Weights of a small GPT-style language model, trained from scratch on English Wikipedia.
Architecture: LayerNorm before each block, biases.
Training: a variant of Muon for these matrices, 6820 steps.
MLP neurons of a small language model. Each row is named by its layer, matrix (up: input weights) and neuron, and shows model dimensions 0-255. Each number is 500 + 50 x the weight over its row's rms, rounded and kept within 0 to 999. Numbers have three digits each.
After each neuron's rows, "fires in" lists the words (lower case) most often at its 100 highest values on Wikipedia text that the model never trained on.

L5.up824:590500531541425459479511498520494550536499596568583571443457489522508382500466456499485496497550490578530467582474520589480485542515507485515479453480551501499413541497506551386450460453615508529617573488470530562584459530517528435496445573492447443529536424509498534446423432496498510531505530555489545514510495488461557430576508534467550420431496453498445554445498369475486469441537477451528500509572473557522463528530562501521506521488441507562453518516592565556503427531495553494536422502553407507553514539496483439483445523449425537482528459471496609422531460503525443539540516404394421488422565528476570512543440398457480506633492586454459591454517543466496540465579473517548505529385579501539479491503496492516494536530557465523548572388549477487480495485495522
fires in: "world", "king", "states", "life"

L5.up60:519516512582547530471537466544447578455528502505483504478546512413546476440503461455576582403423474521432550550441630565531461410492512516525512476484545479451455566465536443484455448519540447491420572409434564464420558501538572527484488579475393470464520478482471440507466633440515461517557587536548539408494493511521514535487513559517485439434501463451453519517538492469494406459553507496508470470551465553519546558497470481619531532494503410620485572501473538508432480448365530574488504638496455470543395569510627487437531533541493539439525481368394518483492481517578424530489485507551475433578486490489457345447492484421507526485554483534529418484511454446496434538463476497504441467477511385501521577505493505502450507542520477521463473590488444471523545487545464
fires in: "of"

L5.up845:473551494438422403403553569535555447457420496561479604490527512465520559582516508554497446601446620540530512424498444552557486535431560474431511426432494500541466483525432468569575478503491585515477463539524422468458520450512446578509562389430494427483418531501509494485448495534488447569548468490518498522503427547523447439600552504563609504463479471478521448566520496463495470490558536430549608560523494457474529561478450458536588548476528512513454492520477445460525528486419509541558623453488514477472478502451513514438512508445496521450436484455446435586486468469392572507457515486516483462445482522560560573470433571441485450542473457551518484516439501498454585559428507495569394438577424441481530412489510521495461471480524525514487475596467537470477461556593525
fires in: "al", "sir", "by", "under"

L7.up232:455538493454549448457532515475436483487502385522482406505464505576542542541412509589488411512477493510629507456419502533514567404530440402466469515517416490442468474480565394447419460504546390544501480432538546574484552454605510489583553498493480490569530517548439489486502526461482520549476494525527480464532535518465490517495501483486560526495447415420446571483534550544518439498496505568553518508441502510499538486553512530487422559511555438472560526517388433476595431496581509474489554519568528603438443453468420512503490379645546554421494508444414535456461399489534555522451609432509475503488497579479485508601449504387563445454423518516496487447460541500455534444524552501469546527453423550522517503445456419503576505520557500605540504484474495555534491472595495
fires in: "would", "to", "may"

L7.up1356:452471452451521595528508480600468514475455451496535603575428402504530501551492525416418498461559457509448439426522501496349515570514447549501391549493504434593494469506466493532405496538552469465532553494480444499498400455477529417498519477494445467451523528497489531452528520488438390574440540545491500493598484621491559577505498453477553509551540487460538555512520527401470499527467507469431470495415475535521475454471483438562548511501544468440450439485475568479596495509419480448566544527466489412436532510530576433606539512447595467496462603450437506530471499511502478526552579524549544510523484449590582487465516554501503539507461440501498505421493477505526449570472394561454399519451492432452542436477513421474573534553510514516515500459410472514473445502468438
fires in: "those", "made", "these", "on", "population", "non"

L7.up874:473420542549428525420571561514530430487515624575639505493557486526544483473526415473582483613581487521479564410474470466556495489481462511478511474581486589511529443454497419533563423451545592514478521460565499545539540495421458480514418522515506570503412494487513612524584513517495530416482455525463515456465485509474547524501481507609595441501418462514472558594481602531479511504444489457433515505524443501425385555457509510513417532579534590490551545464606608455498527414582583442540508555526573531375499558494545476580450489491510472374457424467480502506496434521469519483476508526540484468524479454457505464516506450530445440482474554487471543509444569483445487558503471474438441494482494484463539516531598456376455568552446556635553470459497532508567417477519485
fires in: "county", "2015", "17", "2014"

L7.up540:612510544453593422512514482516522521444543538537447483454464518476505547571492466439508466593603450478514462395457549472535455493501540501588571532457495471465447511494428531491462466478590497445543519482552561448489531535510463491341409560596493562529484564449399533438424498452520500559490514600520554456543473509527442607565495492553444475522499527538472546491486551549439564576538514432506491551479514496565543559490440423479472512513452513555442487502415534527471522519507509429449409555584491488609432534554566467543533468503495607477427351504528493412511600496430478560508520569454448534469555483473489513428365455493438559491471481425459555449575447468478467514533474433461492538573432518512579518435473576413514493534553406487495579585471491484577497452542443
fires in: "later", "which", "that", "such", "wife", "or"

L7.up1148:505495497542554491572554537520500447586451437531560435585513428529503458495576516453582568589563494572468443556502521535435532431500502455461451495511483536548496384502540501427540418513458492433425519459508416507525477555464528423522519427506440499506490505508512455394373514410494516409510462473441594436390494542523468546606396535470527518529527569528494535516505437510506516466541504438421504553494442559475535501542619546548442473456597482560398446587471510517525470525603429477417480524586499524556473552541434524499470504521482442501464462505515517613547497527480492533499583511507563457526444491526468480509467518442493540537453444476447450463547550474541496555509564489491352539496507465474501457467545530427569515485525515492511461535508487462556504456552530
fires in: "are", "great", "records", "1989", "were", "list"

L5.up492:500541515515528518548396541526545575583539500538516505564439460510552487523425466533506546566553492641486557471511440547492671475544386474493494511413417481545540635438447555475422479541553520554500490525457447457515475470601499526518503474513491427531531395491460492489516512551489485554493385504529449479441501522562430549498452566470555544414532496491475560542567552446533423438379440551536519488445587446495523467500517384460502533470586459439504565466443493480502525520461479433441532520492455465497484522452526513612417533535527545395489517544457451496524530523533595562387438481426478495542514489479442483514476511441579582551492461515520456524475516429462495487523427466543504519534463484532542438512631500544410484617435499422455486468510494513510533474458463
fires in: "to", "for", "which", "if"

L7.up1226:516451573424465522496545597584417551478549490472546457488433535607451450456480519407514462519441485413382464503468510536475470448498528529515491517535531577623447415502575581333486396498551623388502475607460497449448548478420433530495555505494519479452488460501496498525536543451477495498491496382583537503502479491532509569422426594491456455533514487552553562503429538475577493427505477467530526470482492514494513504578508533524389488545418524472449549546474534535484548494461601428429513525405561588459578539470471576594421486443399599547544440496469486540491565513514461482463462470568599462459532488466654532604463428418459475569507486539493520479469534553422448512451606512574555384515504486555475492516490528567498448484458458551547591455539394517479517445570491
fires in: "women", "world"

L5.up997:563516503444540423524499522492491498414542446478452475579521505570457460471439491513488566464612513504418629528516476538495513503603563494507504573493449605469484488513399447513555494506498501556605544490516474435591510444455502443608483578463539453535472394487558488462490563577561466515474483537478551585524411483444481450513457429577610558513455456586510515464522561550504379465495508521482571527534435516510506548584519498441526467489547516519457482479341552565569496548447560536466411492438538508485524487520458510598552485609454486511480523485539510513527500556501470430610490583486556576461496465474586529520512482513506525514552470361447481389531423410473429418439562656554432431586512504510539557549474498550477457540522485568510500504532542519509469564489551
fires in: "died", "death", "retired", "lost"

L7.up697:417556450415486536564585502439617491533422509507440514488427522504518496483562564534469447477532550452509427414481515419523513474449441591540479445506513540526422542466443528404514573527492464476547529415508453495551518475468498448526613588468480385449479521481456484534462489468446560479545520544533510490548429510511562549511513577556553562547459540565497519543520495532470475588579416410498490484505554416531469443421440493622486484532540532526487574461453511556434433594409510553513538532511481579471462455469532530470496453466478524518485406416552518557452480443482537525482530521528474481620429530501471385544551468488403438480571485459514595492603548438439453480472473507506450453575453529487458538509491551503505506471488501498462488555449437498563421513493471
fires in: "al", "hilal", "ralf"

L5.up937:511532514479573372524472462510508557517468545569476496493478494457429472447439454475457448403578488465522469497478601515500499597491509523525522550418555479550498452547463474558523521538581544486468477524519571529480563477464552470514506493412442519513487613507500441523506553485503465509481495417497564504430527530495536518645535550433593493524502578552506505509458426570414563563490472546454529456558477404439475595547559503514549470443507394541552566468513502473430476448483521497518589433483503508492518523541499567573499526574506420483443568504456470400523488452499553478495392558474486501550592501443508485413434539575518476540539515456465510390534493522523468509494548500496372419491476443460510498521531441494483428445609596444569547481515482463470454460486478
fires in: "that", "festival", "of", "autotest", "event", "conference"

L5.up1000:505535439544484583465487569513566470444489474461555518534452547545515464520523492608503486413474462507585559511480485434526484640572488518535505502398599425564404489484503494489524563514554477464477571481440455473576456558429593494511513466503640443562480568409408537587528523471582495436545443408542614404481527473518472531595553507518569520588526523525469488558478505519435548537610482454460439471524433481533529544505523557560429496549554472477547486481588510474582498499504506512623519463503507580416412549510464477518494467552390527500493449462486453493423478592582565490475550439551470505530483556459436499463466461481454494580572579504468404457519468373487441501447537448483428461503520605500563480566418546586476493480364627503414445555449507464526503438491488
fires in: "with", "received", "given", "earned", "where"

L5.up1525:443534496464520595555540539532455490566575465417464527462464448429471565433495498430527488496409476513638472505511547442484430445515580519534478493510560475502451571461501491456498569428504592472489509478569548457459425596540426516516522406450480462522513522551496470426426504503461541491379432489522517450524425487430557487528471452523429488567462581541527469477398531543480366551475563376427504531447523524533532486513539562476453505565591613449552588501497466520459498555487474446403633451641540463445588523387523506550471508471536621564505425482442517547473522531555486458553464510557537445552547465425464519475446596400358461472487442457541527523547474429486537534532545548474502433576436503529442484464489464473554473546472412469432426503551565438489464533521467
fires in: "both", "guna", "either", "neither"

L5.up564:552445526610499466493467576572567503487491547448493501547512476570521407536480520433504433543528492568493474551471512554423538620524592527439559414467461487588522572449572525399473442488495507508445472550523513386506482470459551454459508563519559560499501520447413523463490473384371512470460587484527503529473555508466442438493571462525573554537467596519590472477440529505500461503470507519549538393497513507511512492432547507507564474512498476541516508489472483472502437531559501482598549521593522463533529498406441560559467500511432503434508512486463571527509481524436462471536565492412467636455609612525537485505517441468533413526516568416433522440528554542544477494496533511529487512484524487469508425496365411555469557529508632426439492528464510453384513573493454
fires in: "high", "short", "general", "history"

L5.up1352:457528462543451558402510481518423537551447446399546558576514482492391514470519470449508497470567551540563526483428501495478555485456582477384529492506473534544454508586510477487490477619474471491437429506442493525516525496407453431492470568531481530381494417562579541486615444519532502511451452465482477530495514485567509511480427500504510521524501518490551445474463454435398528607477521463534497516536477443450526478438504401567530500441654533436423502537460469486443533444513435570444433507512467584575503475454495565452512582505491559506498462514543520495481467515505564626498554500468603565445446447532604435509378443506517519558505449438423562501470409464514576445461438539478497576546419511568517481462490487481505511545571586430551523523495532555439535520593503
fires in: "that", "by", "work", "were", "operators", "text"

L5.up1078:591569486414389541518526497498539626485476474518516544497449491545490484494501495564523536448470522516535573499499464519564481551552484557530502413529533483546502554368533490501534462581485483526489461459506466529468464442392542498513550414570503530477487607447539456442500500556572499578406424509561491538505488446506448442550532484565420453571436472472468501535496512392458569448538515412527500472500465513467576458431566496407529537522509505487541516450535506545523490526604499431527544489511471451559469537583453552488616558460595620461505485543466436443453469449448508474474461454546470584495550464484585565496410454434563499459504482475487485480492478464520445436523492575426554493473497499535524490441530520523506461609404414568483423546486510469558502520542522
fires in: "with", "production", "by", "received", "syrup"

L5.up554:563551526545474612439541473557511568473447554538359434529490412485519499594569478472433484556625465565523551454514505578534535511575572466498542480488519579483529426418452457484490570459473506453523485516524597527588568494515546502536482449486523526536423557462503478536520466446485489438622526566568516470530546467411512503584444447564545366540481441456473542398441446529491557448503519498630523526556459444602449465483511468480447500446402434542493475510479401514482513475481517485537561480535478550455516464425501494491546468496558521462572560468518566527462577506482525510496492478564472565487577487456559508497465511524532507476434442544514431460402447521569493440442504440433552533525484535515554483426412488537498443479480457528551527425479583501446598459441460
fires in: "united", "warner", "espn"

L15.up779:525542523537432486483563463497444425453464520572477465470547459517495630484479504492566429497550474497477557556515476492426392508540559568520489493562477552513444535570534499548532453496496515399529508514463560598617456458490534541510527490436422479540528529545538529520470573472442451472511428566507469409491433422481446512525474525484551509538494522529495550505488485464453405451506588543511519525514469514516450473485419492492390547472458442518484545471441579495500506533602550538480507554421543558541676507491570546580474430518537546532480440459503456525493439548410385519554589502476515477461539446426549575536510625587590575518479486531483471435429454540433523441518412526529445442495496540537484430484489435600494444443651481600367565489462461485459528451459456
fires in: "united", "of", "among", "known", "considered", "amongst"

L7.up1709:531531492411425495490511524484403351488574437484464527439476458531460594577516520458555553439481431480530456491501588525555478529509538545478464472545394487440511483480509524458476470526466474479456561596615470477563549497520472482460544549400456431519539384558471553443434490497464611451450425516499484643520489509573469500474482502538542575440536485531456469514476574485543539580472606422555539544550516429514523607540530554585480445428524470546507556503542506570524529517450560491469525456492439475497435512511528495608513546586545465428505516463490420470438537365492463419553477511611489494493582481457516563440428562443411533544349499448483480517401460512418519597494423477496467543453516484567437467472453456531534467529428507446517557450540477490430424466590411
fires in: "under", "to", "as", "ii", "was", "came"

L7.up1051:533468477572518441433557443458446530464516365448445537503496495600546536539549479471453556497589428532529478465487427435558511480558540515557491429590552536523468490453480500503422521575473549533490515559411472574523569429421527579512533465575467515522545504504538487571500469605455449516493447527574468433460405605494515455502444534554516582470473542502460500482563480601524411490454454512465561464514482463426531563432540503563515562506424511597441540470444521566493487558524476510511556503495499487538536485512554446415591453506548460542484473470505404459403545445418491527517530386533521419467575526573565530589548404551497603545490445504456578526474559460480501462530481436549471442533600470554445395437501425508480493552583514522536452412545463477546567471428544
fires in: "named", "of", "known", "nearby", "what", "notable"